Part of a small language model's weights.
Size: 22 layers, width 256, 2 heads of 128, MLP 1024 GELU, vocabulary 4096, 19.5M parameters.
Architecture: RMSNorm before each block, learned positions, biases on query, key and value, untied embeddings.
Training: a variant of Muon for these matrices, 465M tokens.
MLP neurons of a small language model. Each row is named by its layer, matrix (up: input weights) and neuron, and shows model dimensions 16-207. Each number is 500 + 25 x the weight over its row's rms, rounded and kept within 0 to 999. Numbers have three digits each.
Before each neuron's rows, "fires after" lists the tokens most often just before its 100 highest values on Wikipedia text that the model never trained on.

fires after: "9", " v", " J", " cl", " the"
L11.up301:463520537477505524480471545491517489492471493505491525491509454500520506531466498450516492529520473469500510550508520487514499457520516515540519470500519499423476503471493520491533503534478503488488501499442493452487510523568553533460501483498497503531462500543501516488508495471534527530463529497472480518523513527529509502511518499510483497444495503491464485490507496494478516516507559512464479551505506498496495526497476495440495520479497484483503532485458465500497459520522519499491446468509491516460489482507482521504464502478495471526526495497481465469491499501474492478

fires after: " ", " |", " w", "-", "ee", " f"
L7.up185:518480485481482523463469505515534511520526493544488498517493469494507470487506504528474482502515517529520516521468469488542521515493514520492499496483503489520470546482479486524523504520505487468515491471511480512533480488486457497483481512514506479505474509481476464508531569485475532487496459508537460514496523499502518519508452546485504487531494504516502485498536499484518515536513500481481503510546525489532512497458519476469562518498515508496513512471512493515549555518494488497499479553447453468502530518451529507493500445498484434537490520471456535508506516490445488487

fires after: " ", "\n"
L16.up633:498469499514513515540462505456473484509506496509476499494513462476496510487461506445506473540457474533517530488508494475505470512476529501483510530544481500510476517473492545489480497486473502535455497548471529509517499479517501496458475556466533524501540515487503487516465535505454497445517510534517530495506514464498507514469480496515461491502529465497487459432498464522500484484517507485505477523502504518510488476494482507515490505485489514469531497534455514484477470473526431523490492490498541485464474559470504520487499522529507499520487514464496481446483531501513501489

fires after: " ", " le", " c", " an", " al", "8"
L11.up684:500466498504499531468475503517526499554472501507460479476486464545484483495517498543494515512479456473480478475502487512517500493463525461482502471461519492516534512483515507509510502457476467530481518510520493452461486529561504469526498459461477456518441544495513476512474507458479495513495513501510508525544552498501492490513504511514502457499541492480519557518477479486497520554459517553484503517509506522485477517519534448533479570471496475542517482510542520499495532495553497502480531543526483491506511518497533503488470511526507460485488463499488499519498470498511485504

fires after: "0", ".", "1", "-", "7", "5"
L14.up339:504474504519523503492496487493443485558517481506471525540527491494512521517515499513537481503549492482505509446511475467525511521507537471499447472510465500478470472505535496455505519495510493537492490465523458491502551532483475539545443524534514454485491461488479541507488485465492488515539486509480500517442503474510498507511513513501458490496540506480542505483519510501518502512445472552500510501468528511445499506506531515447512475510483531528479514529507503484510474523501481493483484525526504491550512508499511509512485454504515501453484524509544519530510469530566509567

fires after: " "
L16.up1018:510505524507551508492504495524533544509506484517478512516505498493473479551474481471520474484517459513489474480544448496497482508520487502511504481479480515487515527520489511518521507512473431544488467505467498485517519511511505456510448467444455471477489478498488518476476505524501486485472472561511483526512501441486459495525477524518526536519493503487547497479505468502511497479501508487494523508544458534555447491516526456486503506525478513560463504495548499519505504479454479548481516516479492482525496496443542500534494471494511497533495479464491499494494534515518516558

fires after: " the", " The", ","
L14.up991:509543499452483506515547503520485504560514503510535473478446485496524515501516486496509528483507460491543539509523459500531478507479503495504516525464507493483488470443474514499535475509511525535523476510511560450504497528555513510443491506481489505531498486478541514530494485484460546475480482494473473480518469529550476483499492579510509512543502481535508486522492525512529510503511450526527461488518511494492488519469519513454522507512475476483512521542553463457504476526500483526523512470516520475485532488465519463498455466523518571496505521488496480457473511478528541531

fires after: " |", ",", ":"
L18.up731:447554505484478531482488519474496528491458520533499493518516505470499492516467485501487506517509474474548452462479442504523483461485499511483549485474524495517518509447502469526536520526487495527496515446492546499512511531471534514487484497511465524505520504485489508481504508517493486477496455484508499506457488514544526480520441478500515543466553463533510488475488516479454468496530461498501452510457516491533513526486519528453507523504497560486475483488470481439530524538516530522480497467497451503538473550503531493513516478544511509531536500499538510498503506507479513448

fires after: "9", "0"
L16.up191:525505508481494530481507495483544527514491478552503504514497467451492495479516532490513468510514511497503502498525507472497491491497520506537499480501518494484518490415488513504501564472517495519484497447480509534453467518524513494505494441468484540495485495547508478517483482517508497529501556485521511545498553473545536490497477489454510528486466504519541552493520473491502564529452486472493528506513504474514519515478461470501464477495521529517508512494513530532482503492487482499472514512500541496465505499478506458534557462521493476489492479508531493509524540491535483527

fires after: " ", "1"
L16.up1019:482520500522544475487437484497530526479545487521450479523531510478497489545478494461452485486507513474572497473505488483488513506506490492541483469525481526528543520499524491492494499526484460504537502499487506493523493493469490528536493483492479553463436491498455504507518524521500509512489480485502527518507483505504496484471483493532470494444480503543513485492485540494510494513536476465471532520509504472483503468514523497543508437517502509497515478481526522459515424526505462535471584492537502470501502480460495485507540485462483479525529497515484514527505538494504525475

fires after: "0", "1", "2"
L16.up145:512478517488510493509492477531487485549489495514486498487516464493478510486521497525535482472519479505526522508451478501478469568472514518510500507496534492472534541530480494479485501504480465466461488444505514554529532547496524509510513510505485489481517511490475486484516504475484522523490502486500510501450531503491521512469531503529517523459504513533542557505503489467507488529496482547508530469496476491492493495509540485449528448571496491493558510521529497508512532478486444515479496484511500497505519477480505480489509468519499488544466482471510481473486509485474465521

fires after: " ", " his", " G", " L", " a"
L17.up125:474468497514516475527524526526524523496512523507521517538498457444474529487524491501493532489491430513516511512483481482537515537482523459463512504473538436519459504474486484468510487487489457537492468486541509446502465487513466487460548520482507520510513481453448507498506486577488487509513484509506504527479549470477503509498490539476487511489534481476465531484482506512533527515469536486515504464522502517491538485501485504513476505551483522500529518505492539517493491525505478477501499515530503459525542494517548445498498536523514518478583480464490486470508532464518506473

fires after: " G", " T", " g", "Y", " th", " I"
L11.up822:495459534527547516486549518484533465466472500497481522500495494529473516510494450515496529498495488489550518510529472485457452479496484467491514497517526523523501523499499498486489494565431464481514532501448530494490542480500490506516529492561513495435498480494503469520445519453483501488529481529501486521512517517514490509444504503468496471486523451496508476519508523506553501529528502447502528508478463495520511486441507506525513515546531507497538492488457533481520481475472507518494522474518519523536537496513499524515521495500510511501511468500547515513540500463492515495

fires after: "1", "2", " trans"
L17.up567:511467493488484513453494497453497454487516486511514462491509499438455485486477510521511502567521535514506504452483506510498502486531512451482512479526491496462491551499515499487512497473495527561509502478467510501503492497499472503495526463464483506482490558544484509477475500447543507520478486526523494517497497492522477525490466467500552544462496527499533500525519515517495530487498473500478499513522500525534519485484548510485548491503508507514478475545513527507521575482444468493487493490507497529449514484485500451481489540478496499532520497488492524512496451532543535478

fires after: ",", ".", " cons", "4"
L18.up576:516500540498527491475515511466513531503507552496495489484552484500500472519520493519513471521503497480511492485533490531483537478473454512515506508489486465467469481473452482460488503490491515466485533487526530478496499525514510540497519499515519517517505484494496476465509472455474491516492494490516501505506528488530482491528494498503520490506504537443509512484483500441477501452518484493479452479474514526494487512482514496499492471487524528542511463468427428512498519480493508494504490498496487495507473498491559525499493516508499485524505527473502551488545453520503503491

fires after: " ", " |"
L14.up150:502504537513475533452534502498543504508525565489523478486522493509460498498471517471469518516481545516548553491465506497506510481519510522490519527467493551501470535529508516494502473481460504483517538483476476495599489523478525545517503503493464495543519505509504534471520491538521524481500502522471480518479472493493522486528501515515477524493504496501521506525409504494475498499533492518491506508512521497504488460477509509456500490491487532479469470531487521488502543513478514481496483485519496452507473489524496472503468478507487479496486510512513534480507501481523533503

fires after: "–", " as", " ", "|", "2", "1"
L16.up388:470538521482516493505513423484513477540472486500516499454491521453471465490508497526505487473531524484476499537532490478504477487527530488466482501548478496487533507467522497539481466502434498479527536493514544508497470481477526490517506537499478522497456513490455478530530441504463488500476502477506487548545543504528490483519502490474526517536469493525495472499505517528503490489526522516477520538495527537536522527522472482454492481528497456513526490473447504494521501546484487501483487543510477484538510522442454488479532511494507495498547488446468517539511494482457553518

fires after: " ", "1", "2", "3"
L16.up135:520543490532480462491514507499484506523489489475478494497511472487568513500487513513484502494497534515465521511489512524471498506535473500488499481493495479503503547526527442456488491502535476514484484474495499439545522517491501491497491551522488479506499456474501520499566466481477507466530464478510516546534468491513515510482513492526454456535540510469493527477532496528527492502500506484470527514499490514469496531488477463464521457476495509551522508536490508504472523513506459483509484522480533484536557489471474488484491506522489478508480458536491532515489507495500527484

fires after: "1", "0", "2", "6", "7", "4"
L7.up230:509494520588547504513494468508490480490520508483492481500506468464486503520501456466528548463502538482475525462480496460461481508475488471491512490512486527474511506483517489512461513483513468482515520527504492527457518455497512510503478520508488470462502565499510473505494449461486474500497534465535504489505481500491474463526510474484528541495493521458488537544454491494477485454457488468492474501456567521459486479495513502482531511496523523502512534503495439492518498466508483536503494507478503483499482471517468494489487514515504546509490544487524495513486528514549505476

fires after: "1", "0", "9"
L16.up389:476549516493487541458500476459523525518484519527485526521487511499503501479453534497546487493481463526483499486508464434486476476537495488483517454511499489513463510508517510412493511461475499517472477475498483517490470539517572535454505517509499486488454508520499482512509472493502536442507486492513478495527469498475478522486516456520497474507509513500535492474495540534565473477488500562510480487502512535529509500490483486514501513473537457523487494527506490490491522443458489472478470487517491506547506485533469503520519518532532501509525483499477521482479527463464490482

fires after: ".\n\n", " |\n\n", "\n\n"
L7.up801:530493510541447513500536448463493535520478463491507457514514483478501489494513469527466526500499527500532487485516515486532525511496449448522538475475490515555538554516457519507486464492478493520503494465514472521507499493497527528492464495496522518518482463482489490508540523518514544531479521507517537486507501524482491492546520525480499479485508510518521498528517488520535511501469518493475538509453519566480494454467496472507473497519484433493499485500488518532482480467490482491501532523520538501503532470493536562523531483502444497480494493510522548490465507518494507491

fires after: " ", " (", " |", " C", " \""
L7.up193:520480534474461432481475503509471493487511492479476495471561495482485510532491483525504498478531505501486500467539472494504545489529544488486474485488487470462537522497538510516486475483486512501463534501509508486441509517438453538491473517517488510521488511511544481539513465484510474506501509525467451509492508476534488525515509491466538484524504528494516524485539494550522495483495470483538517545547495501544560487461480507451521491513475535457532499512482493499518477501490502519494585560541483509524505483496487496512477482490520487550524497512515524512546524509509532512

fires after: " ", "2"
L16.up296:509516517496530470454484521448474555483518495527504498452491485535484531552511500485532458509492487437526508516455533467506490481526507509535479503534486495482534478506516476513456450495490483504480483524502531534489486479540508503486494500513523499458532444483466469508479530485512526491493503533523491492487500493520498503457494471548489441495542504529501478508498487493537478479532520474502456487500490517508474498530500515496468533496488517459447482544479504507516493489511527487474521460519475490504501460477498505495458512510569457490504482501475474482517519507535503509

fires after: " ", " (", " a"
L17.up625:475538538446494515533514513493461465496497485493467457514536479522515499477487508503497488506501481540545546515463529520524523518476467487570499478484504473486527572447481482522512554478489498526479503484546502448497490507511517506477495520503520503484501519449472519507534471518461444538439475549473483519506506470465522484473494520509503492511526493485504498469496504492543467476491531504499454493452509450523503477540510489453469507519511512501459477494522501496503478469462520489477512504519531460481477511488524501505469485550478505511501512480479523490505484467538501500

fires after: ",", " in", " March"
L14.up330:518510533536497538510521529502528502463525468452507454532518505499489474476507509467518525505490498525494496521508531525486522523535511505500497520532514431505558499498456511475499506482488521528514502443528514524545495489499502488524495493503511485489501548507555516558514558524502472504501523465488486457512533488491487488483487492473502517497466500516534557507525543496539510531501515512527453539524504458543532494486472482498513480511489493491495502498519470529474522469484499536459455486483517480485487501547522528530519505485497492545531505470541533475521512508496519499

fires after: "0", "3", "==", "6", "5", "8"
L14.up667:485496511496509498525499440540488523544514506541485494494517514507505547519471482564460502496502483502494497501448470500519479519500457498501550506478493532494503516488526510495463464488488481448493520482514446471509528515505526496495479537509491519543438518522510496511531464530482481503510527509547488504473499494549489522488523492511475486487466502502510465483486474533493498471502510446507475510479575488481490452523515511453533506492485488529492525527516483497492483477505444491530492499499502526515487476471506491520476564536532499500479523520535553527507467477459507489

fires after: " W", " f", " L", " w", " P"
L7.up791:477522512497512526511518564475518541467489507501507446516524490463501538495487515496501536541498517492519458513527475495552519489506485443478491502443468494478495521517493474529514533535477488509524492513518537455506494500510497506535447496511475444503511502496484528538545512530475492482539512483485486544507469493508495506482517490529501518514460534510480511472446465492481456500512509468471477513551473523547511480485480486456459536516476504487475482499493492502530519455520534500462455497489482484494488518503478547527543511515486509522492505510524521506516554502516536509

fires after: " g", " ass", " s", " th", " ", " b"
L11.up230:510500521490463494470502461506468495477517508492502507494542490496442494513509506544511513504536493513540514507485460494526536469495515511521505526516507530514534514495518480438478469543501489527464523474511506489518544478514502515506457503564495539511509450512548524467483495484468536528513500491494475538510551519519541538493520482492506500534470533506505492465537524487539515472512541541487536501497480513498510535453529507500523493538498504457535526525490478500503605527516535479511509487533511528484494478525510539478489485515514508468503506498519508471472524455482491486

fires after: ".", ",", " |", " ", "A"
L16.up344:498465498489499421499528458521493485496491436499479501492518526454484508510504481507516475498517546500471475518528480494527526472559505477509474514492514476518519529491522473470524545487483494537503525538460542477538499483470492485519526463483511495476511490502474484515483483512467523473475519466497539495529500505502499496500504456522459484477481509466503498493516531499498492477479475520488516526534494457485515540467486480470493484502472497516508525501504534480512438483483525517506509492507508500556529470533535476520524466505490472509476459545516468485529541473500472559

fires after: "4", "1", "5", "0", "8", "7"
L16.up961:525517516531489524510517527521504493484510513509512479503517486516495473531507525513494571487510500481516546505482475474523446482446510453485513485483494504486480512474509503477476465489508484437517513506503488505497512486488515522477469539494519555507471474488497553479503481499491493448509480457520495501502523479476537465496488539482459487551504534518518516484561512505494487497496504549485495516508550531440469501502525526511498470513551512514566500578524496477525500504475445494493504458456507507548511525503537471507513520471501556491511488533519520502524505521514509470

fires after: " |\n", "ot", "ix", "2", "3", " in"
L2.up796:494463491495484535489515504470468490479539476493535512490496473505531493512513510510504511509505502529478489544522515508513527484534554517462473518480518488487530518496549500508521517484512504458505495490493519494526482533445462492470476526542515499525482485516485504506507523490507507519521525501528502541473507472554498445497518533485503460483508504534450516447522512502493472492547492498525512522529483499497522487510472503440544488477500519527562480471498534499506547495534498498510477520464527517462487509531478514505460502470489473509494460504465489482499509510454529489

fires after: ",", " March", " June", " April"
L14.up218:490514529534522527532496497467490494468498506498505512522486466506537482518517511490480483470515483502522538466511525502445536512481497501493526496527503517512528466463491483443475480504487500536527526504498587492490484520517515512477489538526506480502473518482503496494469465500544454457480514468459502509505520474504525491507519497488491497505467520512503499512496483503494517559453502508491458497474499552517517457490519495503501500470498484565466487494521499510460493514488471529464517450444507456472478493484437512546475533529484504527523489496534536473494495498484500523

fires after: " c", " the", " s", " w", " f", " Order"
L7.up170:472503499502467538487521510508555495531514520494487490494490512533525491540456474521485543502463489488521502473519461490496478474475496457497522466506487482466551490516469525489514549519467497540475473484474530506560487530527473496492510506517498498535494514488484499475501543496478508493510516521460464502509466509490458498506522474520477491545540508544486520469513522517499492481510482476549500497488508495517452499485526495465509507495497526472464481456443464529503487495470528486506473531487508459532496504496474473495491489508466468509508504498513520511470538506456509528

fires after: " ", " |", "2", "1", "3", "4"
L16.up281:487522521500487534476481515540484494508514504530503436517509489513521523448540528516477546530506515464518510527472483464542504488492525503506498452439489487455523518512495543470489491478504504496479495483525515490487491470499477521522503506479511468480459480508500480488517544525512512451515516535519485496504476557441520522549509476518427552488530493492486500501501528480533497548485494524552477456530471495515466513497525536534498502474469480511497489486523463480511505522502479510532492563483492519447495481493496471506454506491512500534514453497503514504502511423522464515

fires after: "1", "0", "2", "4", "3"
L11.up826:520509496556503520502458490481485487481527435476521491503513462504512465504508490506504586476550501459516475501411520492475519484496472479487526454493485503516514489498530491516489525503543501471489507490482486513507481467517476513466521469463464497475503484503517571521511513502552470512519526497496504480529487510559485543500506485532480501457503521501487513476499470480531542485480462490495457515505531475517463451567507545504495528512514524495500469524541466527500495508512523512522474503519498463509530470498532478485510482484529496484529480509479479461498522552517523482

fires after: " ", " (", ":", "1", "0"
L2.up977:503526517471526519453495509494488519531479494467473544507527531466527532508524571497536453454463482511510481539519548494536537495499484477516520489489485507498485523530499494477499514520502496523498503508480539483468491488540512498513500473495536496503447483511491499522549534508561515478517490491531470526473510508482497492467481550476494445500502496488538513548481507508466481486545473470478531507535486502477537519449482499532492490478466522524540477523513508444484515495522477499511511492532535509475481525444504487476481504489498486502458480474513507532488488471446481482

fires after: " ", "1", "é", "ar", " the", " Col"
L14.up443:489490488490580532492497496490490502534526483481515487512485505492500497473534516478495457527494478449501475507523474478490509482506542501515486491474526474506530515497506499525465526494485515528501475503545548460507508511539483520497478481509513487506459508485506542444510526495521495472487535482523480500485479478523489513528475485474494433483486497526506499501519557486528519511509538502469519537465476469500500501530497522537496509494480523503538499499522520493527470460475496469520463563525471474488532543517522471503546500496499465535485470522493485497546503487528546486

fires after: "5", "4", "3", "0", "7", "2"
L16.up599:527514530500490510506473449513516493519523528518524465490458497488507492463501525521476528464481499518505492456469486432460487485519525538471532454512468500514503527506474546507503506514489528480485505440515515477475502501499502488474498493505472500506482518535494485467453466479454467531504522498474460489494489427510467465466538451475510506455455475502527508486507440497504453538508529501566547478506495510521466520522498523456511510516491524476519502502480497529494503523477452503501515471501503485541491476493504457512502504501493498489494492515493525463557506506544520530

fires after: "1", "2", "0", "m", "9"
L18.up65:499512465503520475514518454530504481515485479528535535498521523461503496480492512479513496465471508512495501514489525493464499482479486528513464476518526499514493509531515536464487535488484502520507500481483500485496511469482496472496497486451451464537482514528524522471496513455442446477514503512496531510483534500501518531498457460510519409509517544489500497508512484502502457496528502508502488484472523480507514484508508502462523442524537475484551548512478507503521534511493506473486477480507497487541529493524499491535533497498509480528449473524494523510481544478494532501

fires after: ",", " to", " the", " sub"
L14.up526:499528517528496531503521554532510538503454551500483452504500503511493503504496493448509519486519497502463531456547499497494486492489497487531494505462532468472525497476549489498490531482524479511488496511452524482506517446524478505489486498477495491555534474510568493486494504520536540492501469537487476503532518529519507537514538520480467508510541477502477460466509487552525476494500535503544497478487487512463484510508484488467481478418483506484524492551523497497502513543473547486530516454500505460502497545513476504503492470514482484538526526524497489484496484467494491524

fires after: " ", "ar"
L17.up645:486485547476492489507490523541471464524503500516528535485461493495531532519491498493534536488471488474552448523513491439500504469510493513524493474460529524471527516571476503512486519476528486515524508512494514433545525504477491505499461520490520477516504446495504496450522465504498460518450499528459504502503509490507464483491505531505517468461488517445512480519502488492509465499478462519517504507523471459503474491494489444533495490507459466525510476464484506527477502479498488534520499525494461540505495499505513519491484480513459480478522486454514522494488495502495491513

fires after: " G", " H", " N", " D", " M", " K"
L7.up490:514509482463506522495508497456492475500489510502555486534562511452519496491479494495499584475543511513502498533495518460552532471500505526475501520474487508492493513462523511544510496459458511568478523468527522538487457478501464489491472536528541489525526544476501469492495486517490502521507467483509517480501510530517540506473472561493530507482526479505467525516490501530525479518506531496447511472466483507512556496507494475438497490493495523508538521503517521471499498505503551474485496502537474518504513507500462515505473478483489505507500551485479506483525509504473502540

fires after: " ", "1", "3", " f"
L18.up818:525517527528538503520531555487490546485478513440475536541543445493514509482517509527486521524497486515511467531515489500529531521520470484463539475475476512541542488523540483490509437512503467465502522470504503493508501499480490543494503484441506489478456497507510502470493540501487499483540467539534513508493521530487545471549494488477458493559497508495498531462509492472494526473503491479532501504508538529479475498486536458500523496529521503494485537461482482501485496476497480510470494525500484555489498549501507484513539471487491528538525475473489513551478492486499487494

fires after: " the", " in", " of", " In", " on"
L7.up599:506523455538528523527538535477463462457504471488499505517504454479492462499519477539513546511502519528469510521487520514485502519483476515526495515498531538526553473468481496498507479511489518534501494448495495497468536476474472504476478505519507483450502472522490528457530501523523495522507472499542494492514495513477510503508549492512528486506539486482499481504477505503538524493478482527466449495472485521469506467496535526465507499528466485501474478455465489469496488482521549534478529525519507529481494506460501490489505562486488462483520517524526466503525466505538507498

fires after: "2", "1", "3", ")"
L16.up40:506509493524495476493497474484520493474545473461505490508509525453518458524523478469508501508528484489497479474482520522488534468467480474484495491525478497517489465508490462538531519532503464472495501521481501541463519490483526461486523469476487492528462516508505489555471502526501481528462530470544534520532470478486457506490540517485485511488492497539440512520529520471483527471483471477472539520492498500505485539493500525495519498488484427486499534523500526459469493534513457473509501510543484492532536449454527500522483507472444547497528491494474508481495518472469491495

fires after: " W", " M", " w", "W", " B"
L7.up280:463489481486512483479511491503470523491526466519502504459473495520505570520469513500463529497542463512510514536516457503493532463463482479536570523448474482471531505553515514480502519529498471503511473506491522532486519472514535467523494503515478525481522489552508480471495441511497510471532509454463504525483533508467522497476499513489529514516512491522455499508462492513537506470496489476513484520518448511517514532509495491434490482515516515491483506506478471487470537495510477535482513461482474514545520463500444521517543504498503492521480488495532489475508501510474502515

fires after: "R", " B", "M", "B", "C", " G"
L11.up706:453465508484528500510462472506515494509499530488491487537553482500473526504472518438519470524553508526544481489470503488471473489509489487512487513490537546481472499459481521528530519540529542476514513520563555479505482488519461487508542459489517434505497483507465483539489475516483530471509503471470525513519516516508506498457446482500499500517546457512485524478473520505491479492458526476513506471510503461528489536527509538502512479521493495506520500532459506579504503501505523518481508519516501505507542477517511469492521497498482513480500466516471497504485504478484471502

fires after: "0", "2", " under", " "
L11.up443:470494513480531499502492510476486505537509483498515455482502448509459506494541529510465501501444525501530526494487528469472480559512501482492496509566484511551505527494493506529470510476497475514483454506515497504517484480493512438470495494513504511479513486483493453536552487539494499449488541530526489505515474507457476484481525505509494517522539499497478523507462501536545494489490484541516510519534524517540490482482527472541466462461512514514481512526488505494518532483473478562486536549525503513514464498499455444522530528520516475494533519482481455442501465484500525498

fires after: "3", "2", "1", "4", " −", " +"
L16.up839:535536487496543501551520492504477525520496527522456515532548506491487492517555501522473532522525490477484485525487536460520528466488501493470512527493471518510491520519510501471445495462518474522490531482458504527470485473528464496472508476513508492544476487478514530498529524524461514520545486524493489460529515513522510525488477494468423503484567513467548503466502493471527514464503465516475509501524518503470521482508545476495487501511503493528511485542513549492544504428488481494512517521538516453464487482496514536522521491506508515492471495497507519537483510524513511457

fires after: ",", " the", " The", "B", " B", " According"
L11.up458:490457470497511402520469486493495510529498470510453518486523495489526512499500513486513499481457504532447472472455528547437487476510489527522457544494507473467447476486482494489490508555498503497529514487521539514558492515508501511478500519536497465451517491497513488506507487481519514490499474542500458509512513538511449525512512532473532531489543493483488434491492520556519501515465529513493527508488492506520463536519485487483483507502524505498529506514432473460500516484476522524504468477514528487495536484501545483495486501446477507544511497495482488512496529447529520516

fires after: " c", " ", "1", " r", " s"
L11.up80:527530487502507519500481520477489541507494472477494542521514510526493500503528566494524500515533473530459477517511434441498475490513525471525466490517495479502523504493503516440489512493480511501478497502505533438498536487480504526507491478530469521511448500519490484519557478528515565511489508496498510492447472520489474513512524473525520499487520466538503532478526498506532478487489533517520529526498496507500525556484527508491483531530467488569527484493498514464547506474501524493498451528474514513511540497496511536492459502507474496492490519511477491482482500489491450490

fires after: " ", "–", " In", " ("
L18.up159:529491466512530509542469500468533494475481480508471481498515507486517490498492510520529535429507484471515482443550468503498495508533488474489508533506472503458499524493533518468489495513514480552491490496497521527534505503520504511523458494486502468493462492454480494505481494498534503522482481514510457479478512488484478463524461479521471481504472554488493451496478480500571488486538508482516519471480519497524429494506482502492503494484455508497528472458512514474528558519528492521458456465495478504528484520455534510482475516547503467501493530528484511498514524509523490532

fires after: "0", "9", "b", ".\n\n"
L16.up758:536474438528540499513511492526501506525522468516489497438479444485533512494518505463528496476487506477455511500495481480476505500524495519511492460516507459529522491488513487511446453519482538501569468532507433498536512518477523456509470490518485513510481509554457521545504532515458503487464487483480503459469483490515522509544502554461530492485501523517466511502479487505469490502468479503514480450547507524560539444469545486495513490453497508494541489523455458522529484494487526487520511487494471514473513524460494480523497497502522465528517506489511488465460519474478526490

fires after: "2", " ", " No", " on", "1"
L16.up1023:524485555523514515440483470465462500530460507514490525523523492468514498514494537494534496479521509456486519504466518497519511510531483468486530496465523452473552491501472524478494497497490488531500525522515495559498485517525533520513511512479483509499483478492489484475508521534537500469554461536501478546503486497528511522503486493499497564445509509514465476534472498534520480495498459506527530506506471528494540487469501488508516462516471508481513464541522487512465540498521485499502515535489478464469480503493479498504517504489498482520512469501501516472514526526464472550

fires after: "0", "9", " j"
L11.up541:522491528521502518497543495488534558529466481521520487506502475505526510462514519483593488488509497507469474527509471489493522497483507478529479481540485466510490497501516487490487514532495521516494493463537499564457533525513531472454476523506484513470524499521507510493496474556459555522478492520500492493492507491490489488512474517525515503485478474502480500526474516541532457521509487538497502486471521517515491526508448486512507528463501506496549450480483513486508518468487511474538513489489506499500504489501465492520474476522504510480535471453541479524510438524417531500

fires after: " |", ",", ".", ":"
L18.up845:509456468489537532501488445528483518543508479483476478501491496435478497528509487507508471488493530484489442525468457493542530467534562496522489495498523464478504505486485501454490474464522537516499532501549509511487504543524465508426504522475503514505474478512500494511479480551477504501457524498490491492526481471460492511531530484473526499467499497488549485473485512504524494494537505515489492469492474523496502494501509468493489469501469517465484518497537521487475489507519525505546515487487484484516519485486516496489480493505472472472495505554518496559467526503526508509

fires after: " ", "1", " January", ".", " May"
L14.up964:492546561501526515492517508530501556537513490538494463490509486576495490533514506538511508517563515477498512484482495476518474516529548477506471491479519480488494469502517480469494495493519483516460507478512531475491517457492497513497550468552516479490452492481473515477513552508500490517482517468546508496481433531480481544530520507484461520527439470503532473465498502510549508487541527515466473518490526515497481503527478514540503472491463515487529515500537476469534507495510487519475456526504499501509516500453507486467478510516535530499496480552488507516456503518481515473

fires after: "0", "9", ":"
L18.up549:506511501495486456533543527475495494498505519572487480468500455485520489490492485483503476444506522556492501501538525467536488487530506560518537504525487480519513467492522477488505476518498486461500491527499507446506517498477538508517499468514535470528541507511468535487457495465496484506481531521539476509443465508521531489514546482513467494501495475490478498507457486495527536550515467545478467470493515550496561489518514484493496481502504465504514495524532487474522525519473512466518502476462488469516523455485508506438463529509529451485518510514486520518505491487521493527

fires after: " F", " W", " N", " R", " D", " f"
L11.up670:499474506511533489504516495490554518503519469480540518458472503464486493478458525464514547522462519496533523492492489465512541508509482522485497529494491541465486540481527488473486515491508490482505540466527540478505480496481502547530480528563499489505546528522485536466524510515498507535527472476515508495507496498478516528481535469468492527477476529553471444493505522528481457463495537453497508509485495534494513512480482554468499540488502510521527543457471517494489499519520526494490485478491495538491561511467495529524463493539505479546528512518513471543470499479509468457